Part of a small language model's weights.
Size: 21 layers, width 256, vocabulary 2048, 21.7M parameters.
Architecture: RMSNorm before each block, rotary positions.
Training: a variant of Adam for these matrices, 902M tokens, 3440 steps.
MLP neurons of a small language model. Each row is named by its layer, matrix (gate and up: input weights) and neuron, and shows model dimensions 80-175. Each number is 128 + 24 x the weight over its row's rms, rounded and kept within 0 to 255. Numbers have three digits each. A neuron's up and down rows have the sign that makes its largest values positive.
After each neuron's rows, "fires on" lists the tokens most often at its 100 highest values on Wikipedia text that the model never trained on; "fires in" lists the words (lower case) most often at its 100 highest values on Wikipedia text that the model never trained on. A number after a token or word is its count.

L10.gate294:164157156150120097126115135101091144114139159093132136146143112115109098120172124124137146127126129119110113091089117120146146187090126116120135134140127101118145161148117152108095104173079101093113134129141112117072159128113142169170095167123110111153131149140175152164131124165175095164
L10.up294:125152091125128156124145122136119148119134147120143159125135159145117144103141127138100106145116104136106129119154116132103142109108084136168127150172154169163126167093139138104130088139138143111112108145188170112157134108124151111092109129141114133111093138131166153175118106112131124163
fires on: " of" 72, "ate" 5, "ied" 5
fires in: "of" 72, "studied" 5

L4.gate104:127130135103132144107122128144100108142173153115088076154127163123045144107130114094142138122067122114172122136168171144126100162156137128132114124131132114180124109145130124140138112100132105113140127162134122144108129095117111121152139124123101132109111130164121177136125107100144153136
L4.up104:128121144110164131156145141114143098128114071150134121143108147068102159133133152128176142136116167129129110115134113124150110137155120153104134108139121145116118127100108128100111166165074127108136141145164141162151114106135122115122137078142152114145111150134147135101167159113122115143
fires on: " in" 28, " and" 18, " sign" 16, "In" 10, "s" 9
fires in: "in" 33, "and" 18, "signed" 5

L2.gate779:131131134143103092112118085088099088119127143076145128098149111163146149136155129113139097145130132097117146148108153156106126149100099126142135095126115158103125107100098129090113105106149138132128145135093142128112130118134100105096100119101175174108181170153152164165113143129082134119
L2.up779:120159091177104093153105137133108161098117138148118140138115112102153111145104161125139111145127119110107115146153108131160128146142180101132113161161182140187121165129117139136093122130095131129176135103109147115143130122133087154169132133125129109127141139152129121114174125110160130173
fires on: " of" 34, "e" 16, " as" 15, "es" 12, "ing" 11, "il" 4
fires in: "of" 34, "as" 15, "include" 10, "using" 8, "includes" 7

L2.gate809:093143158118162126140141129139115122160100117095119157139154126097139137163128139095092099128118108136125120084039164118167135167154171103149121128110146123127144124112149118128077165148162146112119121128140127090128128141144147166163054119123156160120150164155108135101159150146120146159
L2.up809:103126152123129104125105125130103120116072143142106117101117146159060128120140154166163145145088105127135123112121134081130164109168117120124109108102124088108159117134112170143164124116146109116113143100104162143105153104131125124125168137109131142075138131156096140150127119119142105137
fires on: " two" 27, " four" 24, " three" 13, " during" 9, " six" 6, "on" 5
fires in: "two" 27, "four" 17, "three" 13, "during" 9, "fourth" 6, "six" 5

L2.gate249:139165139120103106126129155118075108099140131111131143099145142119128122137109114154086135104160158153168132130108175147101107137125133082162111123087146114118169133121154129117102072111138094089100117172161112116124160150127083111120070142182139184131101173133078140103107114158125092139
L2.up249:154168129091139148133127146098126143129088159128093117143094134137070083129144118123122174096128151139133121092151126119092125082159116127125121118078146071165101162094137115116125105124139131148120090131160121126102130108138150155102125115160119118128087132144101105099128109130158202186
fires on: " in" 41, " of" 18, " It" 11, " for" 9, " to" 9, " For" 7
fires in: "in" 34, "of" 16, "for" 13, "it" 11, "to" 7

L2.gate269:114130181156185125159133107117136134129111112150177123162147133100151119135141182116124111114108117129128133146066111100147117101143147116122122133118138144145114153110158108128137124129098108126118139165115111102114093122129176116125104104129143172119128152133048132133182114151137119129
L2.up269:099170135130134121186122125151128127094103080132131071156142141139136079109168149086126115150113125103132120103138107109131125128126082122124123132165181152144144108136133127107114139162121107160144139151154133159103109144116122126154109173124119141132136132091137108135106114085106145099
fires on: " was" 61, "st" 16, " then" 7, " is" 4
fires in: "was" 61, "then" 7, "outstanding" 5

L2.gate1007:137160111125125168151140134127072134141162152130111136137075163121125151141131131162078173120112146162175129157107100145123074111152138133136079125087126130119129130140143127127142173132147132114101117103160131136123146132170141169152138118147115093111123151137175115112104123105099133124
L2.up1007:096140125161141116149085126138107142104152134113156101186159107122127135082138112153149155155147095132116142183111082077174150126139110122137092150144129177137120119147091143133135188125088122123105158103117143120105106104119107135119143147089163162129147161095172116169156109133106128076
fires on: " sh" 42, " that" 38, " album" 4, " ann" 4
fires in: "that" 38, "ship" 4, "shares" 4, "album" 4

L2.gate698:096148130158148120157158086168121129163115134135138109162173090139163133131139132128098172182134114111115141167163128178132130161126114122122111122171134182125121170137097116146127130173113137107115138171171131140118110083140102093179135129117158137166149107092135142124079086154146102132
L2.up698:113136118093135108113122051142147118084145130130126103142132166129154097142127127142145129125163100131130137118103124093145088161126173154141108106103107117177101163108157123130109131147166116109139103114148152101154119105134177124167105136147125139133172115120165066154088109099151126162
fires on: " to" 80, "at" 7
fires in: "to" 76, "platform" 4

L4.gate553:167115150153130098102141064091118119119113093173143143130109150153149142138151109112118148140142124155105150108134126131131123150092144136143113126131095112146082151138144134092100122114134107173139100147133125132120141119140108087133141115109127152149184103168162101166097115138150095144
L4.up553:125092105172130073130165144137138104121135101131154116094137113130143148150138127175108145112158093138137117147099165134138149159094114098108119095105142112135085142105183165115174086142128104124130143146136085086098169108105107142136144096097115160118131146171149106124151101143123114132
fires on: "0" 40, "1" 27, "est" 10, "ill" 6, "3" 4
fires in: "0" 39, "1" 27, "west" 6, "3" 4

L18.gate703:146086100127130162157114121130145150187149141143090116088145152125110130112115126157140100104133142126119105124141132137129101086151181099139150129106135115137130115163107126108132123137117108196116174133164107129130124102121113123108157120128123153140115091137134119131157154089145152129
L18.up703:103094132119138107156086109119123178113116132149078123088106164109113131109153189118176120110160088099121130088114119115101106108130134164157146118138134094100103125119105134147145140152169078112116133128130159124138122170160115121154074103134166130134102138163132133150123135131097160089
fires on: " was" 21, " as" 20, " became" 5, "ted" 5, " D" 4
fires in: "was" 21, "as" 20, "became" 5, "appointed" 5, "minister" 5

L2.gate195:162126090084109151154119085104137133171144127140144163100121176097144128131143134134121156120143137103127128130128140119124173115121131146157101128069053116172080152139128112151116144139131129127122093135113134103148145102120134113153124104130149109110125130163126170151135143089120142137
L2.up195:109125145141113103132124082125111080112125041108139149145191109121127136111158122140132131151152155137118118116113094113164181094156115097144128142118119145161113146086131160088128093124119126116128094097093142120082145086123155081173157133094081124144161128135149126089110113085101134147
fires on: "4" 22, "3" 16, "1" 15, "0" 14, "2" 10
fires in: "3" 12, "1" 12, "4" 9, "2" 8, "0" 5, "18" 4

L2.gate942:078139137157123126138128173127068128113125114132156109130114146137131149061091143144159127147120104119103113146122105120124159106116154143127119120129178141100153127110144131147087139104124117154124143153102117132117126135108128122137148100100165162163142154142128120154121124141107108138
L2.up942:139146097131136155137182114148121138102135137104108085099090120090099151158131150088086139139115156114093115144137166139116118158137104155169145112098144107137080154150160114125097095145173107123182107143139156165109130125120120091191106130126125086144148129140088105094097121127134097140
fires on: "In" 74, " In" 16, "0" 8
fires in: "in" 65, "0" 8

L2.gate218:091129116182141105126118109083134129123163120097154100136147134146134164139127149126101119148151100124117115142101110147157095148070131105150126101150078156153133096124115111092126117159114140149145167116111102136148082126127123143123116111092160171112149153122142153177097126162125116136
L2.up218:114103090102130141108092153139122109124145163152134135116063149153078148130120160109132150113162174136100143115128145180142053123141116090176151111148164143156107109158113127149112129110138128124126155143164143141166097159120118141151113145134136120151138130103123136142124120185123142137
fires on: " as" 35, "ial" 23, "ers" 13, "es" 6, "l" 6
fires in: "as" 35, "includes" 5, "players" 5, "official" 5, "featuring" 4, "commercial" 4

L2.gate164:144131137087140154136110118160164167114113174121133123123080150134133075123110145149130123173143140105127148109155110154117117118077124132120131111084130098097115136123151116163146183165115141130123125129142113127141136110140126172167127100114067138173101147111159133113099137107145149145
L2.up164:136151115075127135109153119132132143115060145113095181083108108074140115197132217128144104108110129125155158140071161114119129153120130137104132118109137120091078102116093142141157154091143109098145114096102109117118170081125096106131117124136160113142172120163162128117135109106130144152
fires on: " a" 49, " is" 15, " of" 14, " an" 12, " was" 7
fires in: "a" 49, "is" 15, "an" 11, "of" 10, "was" 7

L2.gate401:121106145121145108143119088106111120118115145118127089131125103127169115153147158111153041135148113099110129152118136098128156134127166150142157107196112170124113142115090102133103129123117141121107146141102145173090128118185108098139132130094140130128131214134150119098141122124116123152
L2.up401:119135104150112080117115136100115112097108108114144158111102132122193151108135124158123089122145126138105112100093138047151129116122153158126099095142096163095121102075129110144092148129124144164072124107126118119120120113111125122178183149083119134124146164147101169090145117111127130133
fires on: "8" 15, "9" 14, "1" 12, "4" 11, "7" 10, "3" 10
fires in: "1" 11, "8" 10, "4" 10, "3" 10, "9" 8, "7" 8

L2.gate711:138135150095129109157117104129136087116098144127114124056133136079101155083144142113092126109146158147122119148112185119159171125130117130116137112085148140119093151096125115130122127137152128125079127149116139142097146139124125127100125145098169123132154160170127103129116128151144150133
L2.up711:134219118076166111170111114161075162101133088134100096146124145134098111114118137131158113089143125128133100146113119110143132111189154154119100093108131128121110141124097170141093151135095148131132077141152127094139130121139090129137157142135139125140097146099117104135131119119147121210
fires on: " also" 35, " later" 17, " since" 8, " at" 8, "fore" 7, "ently" 7
fires in: "also" 35, "later" 16, "since" 8, "at" 8, "remained" 6, "to" 4

L2.gate424:125133142153115136171129110113118137146149142147162105097164147155180172159147141145130141148143129084133133178133079137112103134086110121122117117143114158107092095117118145151113125117121118108134149115142122151127127111145124131108132130084142129111157136159178178154083118161074119109
L2.up424:124143133132135104143113145113130091137143122162129148148125136173156103151108120136112154144118094138100114127140132119117187110117113147123075118100111121173149185128140165144150101135128123109100097129081149146113160126112151131143117095154109128144190153082120105141109160105150158145
fires on: " of" 76, " to" 16, " for" 4
fires in: "of" 75, "to" 16, "for" 4

L2.gate66:133160129114116140158135147148122105155143129137152175146141154125162111148146140138139149134115145098111147155103172118149115100104153111101101123075147131150062141121159144115093121101149137122128128136117084132114110089157105135135107125130137085141110090145115110108133129143167093126
L2.up66:161123044085147129113147130143129133145141141105108145111101145126149123113142127121124147106125161140134127092156121178113158129171099105122143085112137110151126148125119171106119106129121097149155100193136135108109135096131103104112094066111110119165068157169149092120144124133144138138
fires on: " has" 66, " also" 22, " is" 10
fires in: "has" 66, "also" 22, "is" 10

L2.gate630:107097124138108129170131144124128129152110160135142103120158145118112135134156147109143169089158148126117119100112143102111159160104126122164121122162089176094138125070132136111106125100117132138127127114115130134137094189133117132174116133132138085097133142126152141138101137115119157122
L2.up630:108153111158118167113113138124145152124096119095134103105137102162142130099173099140137109135131122121122162178156115150099103131091153144130202105140118157112104119115066144114105114167081167108171159100121145124155146160145082125107109145093122157149165145133169117127118158167089131085
fires on: " that" 67, " as" 7, "se" 7, "e" 7, " included" 6
fires in: "that" 67, "as" 7, "include" 7, "included" 6, "eclipse" 4

L2.gate165:145186125184111163127138107122131127148099131155144144116107142143156138126128149107132122131074128125140140153119100147119095129106108135152144113153147115102076092114160133132127149116132166080166174118102141123161111096123114140164108137128117144149121157170158130105172140134124131129
L2.up165:149103133101134132137146140120118140136138150091101175073100130097130121149126130126147133106148142114140150142167112108072100177163112131128114109128129110160118155122141148136137115140178070155103155123141129135156127113162130107119141093125118113151130122140113117118132127106160126146
fires on: " a" 54, " an" 25, "ly" 6, " in" 5, " is" 4
fires in: "a" 54, "an" 22, "in" 4, "is" 4

L2.gate111:124134153150149166123123155116109120147108133086148131155162170141102136142155126134128183085128165156140091114106165109139122174109159114129101143067057112153124146127121119132098128062170099158108135150134145146143121104099126178082124091147118136115154130125137099137113160127126118153
L2.up111:146146118153133129139135110152129108154179134096135112125147129141108127149144148101113140117167122107139148152114120147114112102124113144135143123123100124121095135158131157086135140150085116140153089137136125135094121109155105106118115156110145101146125138093119111102146116142132139113
fires on: " also" 52, "ames" 18, "ame" 12, "ently" 8, "ained" 7
fires in: "also" 52, "games" 13, "came" 7, "remained" 6

L10.gate741:139139121130126152121145112148123142174115122116148129124152155124124124087195140154135127153089126143142114111105115114129118111132155142110149119121128083153118118129160121116094110098128152142118137109154124109117137117127109121096108115084103135155133143150123135093186102122130174139
L10.up741:119138109073160149151134165140105152103087173103139174104131151099111106137140163091132111141116086139164130138125119112100165092138136120137161142149125126131114096135137152137144148152136145101092166156121160099098155160124135113120125092117175150132116152102158119187134117124143116161
fires on: " two" 14, "our" 12, "ew" 9, " three" 7, "ne" 6, "if" 6
fires in: "two" 18, "one" 10, "few" 9, "three" 9, "your" 9, "fifth" 6

L2.gate88:105147125115108140148139152140166112139129140156138149112141110120149155173143135136142144143150122093164133150143075124105107096119088151143137133118096094105137122128162118143107162139137135091191177105117142126130122071207162122182118081113119115118122101161131146126094113118134125120
L2.up88:141103157120120159127120122096163151103115142086084109104117163141155131160151141075121114149142151151109131118132142181104097072109155120116172093106161132148114165111191124130169134109118103115166141155124147105162151143165175105126115136096093104200140111147137127135156134083115136142
fires on: " a" 48, " the" 25, " follow" 11, "20" 4
fires in: "a" 47, "the" 25, "follows" 6, "2020" 4, "followed" 4

L4.gate492:125139119090162097116150131129119141133135130133096103108132105120141120147119100106133142132108143139112113137143119132118100092100119124073166117096134092145121127129142109132133105096171112108113121147169154137112164075146184102136133103121120076120157141156120158148137110102114144139
L4.up492:136089112114133123177156176159113130111147155134106138150126129134112121125120118150142133081078127091157077132108147138097110109127150090118116178138144108130127145109127121154110116153108154088084127145143126128124129172094087137159151107153111147092127126140146132101076116169087129123
fires on: " On" 25, "uring" 13, "y" 12, "e" 6, "orn" 5
fires in: "on" 20, "during" 14, "by" 12, "born" 5, "upon" 4, "both" 4

L2.gate197:153119085080143133086124108127138118124120138146126162123099097152121159107115153180134149151131126131102159114160132138114150111132087181146091116155109126145124152122112142130121122128136125126103118147088150124067126114100100132152139112154161084137144154124119148175079099154139159141
L2.up197:068126131147150104094126184135105084113133096098136093139139090132112190133154174139115099131129123074104117111120152082138147165168137118139126111121126147161173113113104111117143133122138136131120127095095174131075143122106096116138127167084165108147131162121137120124089097114079139099
fires on: "2" 23, "1" 22, "R" 17, "ol" 17, "ist" 6, "3" 4
fires in: "2" 20, "1" 17, "r" 6, "3" 4, "carolina" 4

L2.gate751:127150143129124096145131116103107121106128163128136120087129138105155112091181077142122081162143183102088119096092122121141174135129129127122149144108072140159072146120118138130143095131119104095126128115099068104142137088103117122160132102115141112106098125124149148148131122107125136159
L2.up751:165123127096109145139159173144174118141121139123116158151144127129110112160138101100142108104067105149133113122123113158139143100097156082124124142120121082142101108132139119187104113124159128122120079140123093129117155171114110136143076118163119049132090107182087164142153136105177121102
fires on: " of" 66, "4" 15, " first" 7, "ection" 7
fires in: "of" 59, "first" 7, "1994" 5, "often" 4

L9.gate732:136171110105104134140151136166145134120150157113130156128118128118148124136147119095151127160130110116113131080129129153142132130132121108101072114103139111127079203176117120124105089142092155128126129136116128153131111111095160136130123137148090118111099116123117164106115128116095134136
L9.up732:110119137112108113137129140138126123137110138089089141114157120121101145190136125124112122135092130113113144171123159144110159130137168117132133168139159122141140130140128134103195133110147149101138111108062098139138149149129142109130097173136105148152118159106126121090138146121129158128
fires on: "ose" 13, " when" 12, "w" 8, "ough" 8, "ile" 7, "hen" 7
fires in: "when" 19, "while" 11, "those" 10, "for" 5, "although" 5

L10.gate882:147156088095106148156110133116119140172139147146123114100147149138086117148122181147112113092109076152152078097092166140099137069131066124115140126126131124110134159113116155142098084144129131102137135128110115099127140103179127146132131126121157122145077130120137144152120116141123112108
L10.up882:129125133125086155118119077142132132132147102156097163139113171118171134129124152121116114102150080124111122152168115119117145124088118121113096091134147064133139143106098142138101106120156109118084111096111136131159129083135061123086133134131161152121131141110157142137118164152113154118
fires on: " of" 48, "ed" 6, "ing" 5, "end" 5, " in" 5
fires in: "of" 48, "in" 5, "joined" 4, "amendment" 4, "for" 4

L11.gate122:116155121154084154111170106153167141110130121093105083114128119128110160171111173121127115149123098165090120113123134169130116125147111103125096111120100121140102115145166106136134106128129118107111127136139113155118109126115127127125138094153086102148125164137159170207154121123115085115
L11.up122:135135085114113154132128118122128186144120138113154164098085139113122117148110080132140138133136081106193124122127163133101114142157110092142122089133129138113126122107121137146146128166131135080150113154125107159142170103115095162123140121084154119124132103136099123148090123105076117097
fires on: "s" 35, " American" 16, "an" 10, "ian" 6, "C" 5, "ish" 5
fires in: "american" 16, "european" 10, "1970s" 9, "1990s" 6, "netherlands" 5, "1960s" 4

L4.gate366:124165139141083136142155138131150096071097112117117103112120140168128143150105155115094092142133150124115096131148145098135139130125064119161147101179134155163103130120104109125103142127117093081130146132117127127123095198098159077184109155098141085098127181112128152131105133156129100124
L4.up366:130155120159118120120115113127161127127131144107139119107104104105198117121138117080106121109175109094116100107109148122130103136107125095161141134143139136160122121169143125118152151116133128122084146122136140122136125154136110115086099123133159175088162116113160102136156155147106172126
fires on: " as" 39, "al" 13, "ag" 12, "e" 12, "ro" 6, " by" 4
fires in: "as" 39, "include" 8, "manager" 5, "admiral" 4, "by" 4

L2.gate204:160123154123158151154166151107148145188102137109143155121084183126152157192151174116151126103097131127118106097100146109132102147080170072163089118109123134143085155133130140170143182108123115099141131152123095121118161135144139154144109051133121133170145144174150161097122105146119129167
L2.up204:095109081150147143174156122156111153139111108105139119169112143094125117136083144105147125153162049114134133101113149093152114095164134108108083114151197175127133158130157125180091144156148125127105091148119096112101119148112128153144152099111139088156121111124144119149140104120118096114
fires on: " had" 38, " has" 36, " have" 23
fires in: "had" 38, "has" 36, "have" 23

L5.gate858:123132126132095147129156151133163085174121143131143152133136158127129179171143137134138114101139148146115106091147138160104119103146124105123095103099110121104103125100187149127102122154122106145098120121135103120124109085136100139171128141128134120132110149135126176120099131126139135144
L5.up858:134122157111125145120131157121172068120123155132149140133128144123105162130094155121185151132156125122133108117134136142134106104135108115119091097113110115107153116114155171127121119125147123156117139090134113154121132106158060112129142166148106135111122121108121139105109136130140128144
fires on: " an" 66, " a" 22, "a" 6
fires in: "an" 47, "a" 24, "another" 5, "animator" 4

L2.gate928:135171110141158114142138113116101112189099123138102120091120113122141132152147115111166138119111170141097132148122079161126111133130147147140097104132108135121105147096147196120112130139132112114154122120112081129124113114119116126089138123154115133121132113128133131121111128149151166145
L2.up928:160117136145081109125145096109129111124133114184149132139134115152137082123132133096121131133119170102137128092089111120154131139049189131113124149161134113157139095118124108149124168094151163124116176118121116119127118128136161117136131121137114131069144114120112144102150156155081176133
fires on: " of" 100
fires in: "of" 96

L2.gate866:151143152054117123111133126115129108118091111139080125118129189159116148139113145157114092102161160121101106131161115126159127158108173121104107154083113121168122151109109122087112122086081127138116122121108126152126116122150123143160127110129133143091135176141099125166134140079137131144
L2.up866:117143146152184109134113106120138137148143116111142158086105104135207155110135187089134111161128122135128117116101114168140111094113162140130110107175159131113092110107103163127134141134126132118112143118118119114114099176131088129159118129129145072135137126073127131098150143165119157109
fires on: " as" 71, " that" 9, "e" 8, " by" 6, "ames" 5
fires in: "as" 71, "that" 9, "serve" 6, "by" 6

L9.gate942:100125138102132098134112138148189131110140192148131131138148170142099165118144173116157123162132134129105116116156148147144128096125130131127157145105139099102119126130136121110068099170126085115103119139154154152177123154141147099150136108154116094126148137093096163144139147119136093090
L9.up942:120173136094126122147154101133100125125114137113134171152082061131125143151152184113158161120141120114137128149125134169123114149121147153135132116155155129180129129127170129116165155137135094096137126118134055125142121109123114180118102133137175121141124157121125120118143118093128119111
fires on: "s" 32, "0" 29, " 1990" 6, " As" 4
fires in: "1970s" 12, "as" 9, "1990" 9, "1990s" 7, "1970" 7, "1960s" 6

L2.gate436:160144131127122106121098151121185148152153150135127124125138111116165104114116084119117106137138129156145090131125113149117126135142151111101120130098127098139139143138093142134107098160157090116159127133112136145156115120143111157140118133145103152113096127134107098138114122135168150134
L2.up436:138100149082149122113141118110146147099109157126158178093123147184141146151161152102104122156148139156125116090201140139090129084103124116170150169133131120098124125096110122082171121107114119166163132121131100106160115155124153122122139110103104077086095124133141135150135119148139078175
fires on: " the" 28, " also" 13, " of" 9, "ement" 7, " on" 6, "ed" 6
fires in: "the" 28, "also" 13, "on" 6, "of" 6, "created" 4, "which" 4

L2.gate976:147129110101142151134127130161139146147144146156132166085113156144155100128121161098129149132137131141104131119159125134098105098121183133116153124120139140127125105110108166196132160145173155160167142184130114094192174141128129142152115133093126117107152126126113143151115101128094117135
L2.up976:125109074130155163143103119153086158096204127133156129111151126114157128169135151142137144148119069092128151131157148165130079154129134135111150125125141087152085117123078135176123134131168128111140122130150085166125162136127139154104111100146114114120138117119138084160097157143128112101
fires on: " has" 56, " had" 17, " system" 5, "is" 4, "ars" 4
fires in: "has" 56, "had" 17, "system" 4

L4.gate169:146104121120130172110116128121145142148130118129104160098121161165147161120168149080106142154143143100127147119139117152114080132141119120160144127120122173136139158125128105141114116137139122096115140119160070117133117121122146111098114107107188095153184158131184138182130157164147107110
L4.up169:132132123190126144140126100149128117139108109121142156148099089147116127125137155142150151120110143067052120093120169136146118153112128102134119111163092124132113149149098147089138139112117139121132163138119136135119109177133123125103086105096102120104116157118109127129104135151163142130
fires on: " as" 46, " with" 9, "es" 9, "e" 8, " including" 4
fires in: "as" 46, "with" 9, "include" 8, "includes" 7, "including" 6, "included" 4

L2.gate786:130107090152160125148149156129137117164143129119160107152151155147116146148143141094152139128117128127147106167083148142145148137141139100125113105097122123142148183132105132107102131147134088125172140196122139124126123117156106124136071146115155126116127160136138147118105107149160118163
L2.up786:149120103155163141136154126124151133143085112096193114125163186143157142153126143103143182107160150135114127133092139130167110108141143097130097132118111122158131134089087120133115105138124107131173100125084124156110120121125079158069101152140135103121142105131132135117118150167172124152
fires on: " had" 41, " began" 15, "ike" 8, "te" 6
fires in: "had" 41, "began" 15, "like" 8, "wrote" 6, "established" 5

L2.gate767:196086101105124157157129116127135134147096134128136128108061122122137118133138147086149115096133096142145168091137113121111116166113157138140143132121122139109073112121135124186148164155137142109134131150164098134147127132127144117179136099152104154159122130148133089110187138121158151171
L2.up767:115104115118119125133087095091148132122121084143155151145120130150162119145123102116162139125141069115119073114139153123147153149073147098086145144176097145141106136114124112106147149139187105107099172133158158125136104122098153145129157141138153129127143107140114082073095142109175118133
fires on: " has" 41, "17" 15, " on" 8, "18" 6
fires in: "has" 41, "1917" 9, "on" 7, "1918" 4

L18.gate927:126133128106117071180166124093115089129126164135120143124166126094131178161117182093134100121089097097120109169108101117155172109146142136157122070105187112122100111119152124143151105148114135087111123144165112107104103127114104121131113103151120168108103101142135119144156147113155075147
L18.up927:111143120143105142175101083173155136173134106119130075106129143086150132089111113155116122103134088152123150133109128103125094172096134116164112137175167127110144126133108137154135161126170101136111157129119111135139164133125173123125134116146153153117123145117150119156132093117138128130
fires on: " of" 28, " in" 24, " from" 8, " into" 4, "o" 4
fires in: "of" 19, "in" 10, "from" 8, "often" 6, "into" 4, "too" 4

L2.gate120:171093117139087133140110122140131151134133155126119145138118123138139121161086123123124164121160168143107125104146138148119110151133118100101107115081141100171161134131112132122127103155123111100136114132147126149122127125120162099122114109141088117106139112104123101134077155138143149098
L2.up120:155093167114135117159093093128188130120109135097112131109150125155092157149136101111179115131130115142112159120088127140114124125120138081113177117106153103171145144125171129120118173106116080134085140140103137140117133171164082118063128114103123115126152121120134098096135129172120136146
fires on: " the" 89, " their" 4, "als" 4
fires in: "the" 89, "their" 4, "goals" 4

L4.gate1007:082110126123098134113098130132100097108079159126108141094107134135097159072070132128133158157103119127122126098114168110161174164155125149153095133107139133175156156123092132111137112157170105131153128126186089113124151119101106108151135103093118123148112189155141149120147118138115134130
L4.up1007:132114142123122104117113138123164141130116076106169121153139080097135132121139129161133102148156135125141120130091138090156132142148145109115100120099136161174145159111146171124096127120130118132111103142122119123107151143156108137148124156117112145136142162154130135140156116100132122127
fires on: "0" 33, "3" 21, "1" 18, " occ" 11, "5" 6, "2" 6
fires in: "0" 31, "3" 19, "1" 18, "2" 6

L10.gate718:159146156135131120190154158194146167178104129139126123133130092102091107124125121100114118158089163174094116103115130127082155079125099146122138107115124132120106152137101130120091134143139112157147124135140104121130132130152145104137082128163127104184098150121134101107124094106153064177
L10.up718:120137126155161135142140158131104109070139162141127134149156151113125121139148124150146164110185148122107098156158156149107157113127152136119162126141121143121165080112123126159100127149069155154092115157115100118113111131158117072177096136119077142167160105122128118112159140101102127171
fires on: " of" 26, " for" 14, "il" 9, "or" 7, "ace" 6, "alth" 6
fires in: "of" 26, "for" 14, "civil" 5, "space" 5

L5.gate931:091134187104142149124088076123112153158159100155114135148184150155116176128132130101136153129106127128116132105100112151138145115127138125157114128121134127098135134130159138118162097118143119117127150130111107091098068141056142155139146051130155145140133141122202126128112139139186099088
L5.up931:118114133108123090103130097083115138140136183097129172186116102156118113132136119066118103133118146144095181135135121146131136107092119146106128120147164138129119158169112147143134120105148130124125136135125118127197139091169131119094146106093115118128157087116144112153123115115148102125
fires on: " 0" 38, " 1" 8, " 2" 6, " of" 5, "w" 4, "L" 4
fires in: "0" 38, "1" 8, "2" 6, "of" 5, "cornwall" 4, "ncl" 4

L2.gate293:158113101159105159122111105152091129132141088151148143161195130129166095142140084194148102101116126174114121140122116115086103170136142145102137164144121102125186078176120126160116122126129127147162124121158112146103154102118091155110190146110123143140161098144121133108138125142087093139
L2.up293:155145104110091175141093116140117154146125110147121155143173127123113117149151118152137121106127116127124131135139124093126079139146146131118145159104133092117124125173125095144108111137107155133131132144170106126133130086146127123119176104099101135151127108173125127114146084122129127131
fires on: " All" 30, " North" 22, " San" 16, " Mount" 8, " Al" 6, " war" 4
fires in: "north" 18, "all" 15, "san" 13, "war" 4

L11.gate361:161124125126145125162176138120118130107128115110124126092109146117111142169111110123112138115154103087105131127101122122121168159124152115132113136142136060126117149158108123132122125095159065123157129141152131108142115102124131166132140187143159130137141147099124132074148155151148132160
L11.up361:107132122160140142176053107153138161129145096144146142132129122120143110104141151135105095109137136125135142142146075134128151127131135156142122146108150112122129146119128130109068112143122147141070130136131129116151136145140115174119157119129099132137107093141117110166115115126154111122
fires on: " of" 24, "ill" 20, " also" 15, "ly" 10, "ently" 4, "l" 4
fires in: "of" 24, "also" 15, "still" 13, "mainly" 6, "currently" 4

L5.gate796:171079127083109127150117175086174147119130165083116150117123142109141126104099130143151122144121154114155125082126123114134133119151132132137122106071131110141121107094151114157085109145153118142115130078151098159134132134110122131131135144101145124141116167133125158152122125118120106144
L5.up796:140116103140091155157149126140182090119085127118134127123100138111134183107111107130120118120110126172135111108121143135114147099162110121109095117091150133144080142100118137128117111162165118107142080104120102109118123151088116161129137129088138109148099096131103138185113095098130126111
fires on: " a" 100
fires in: "a" 87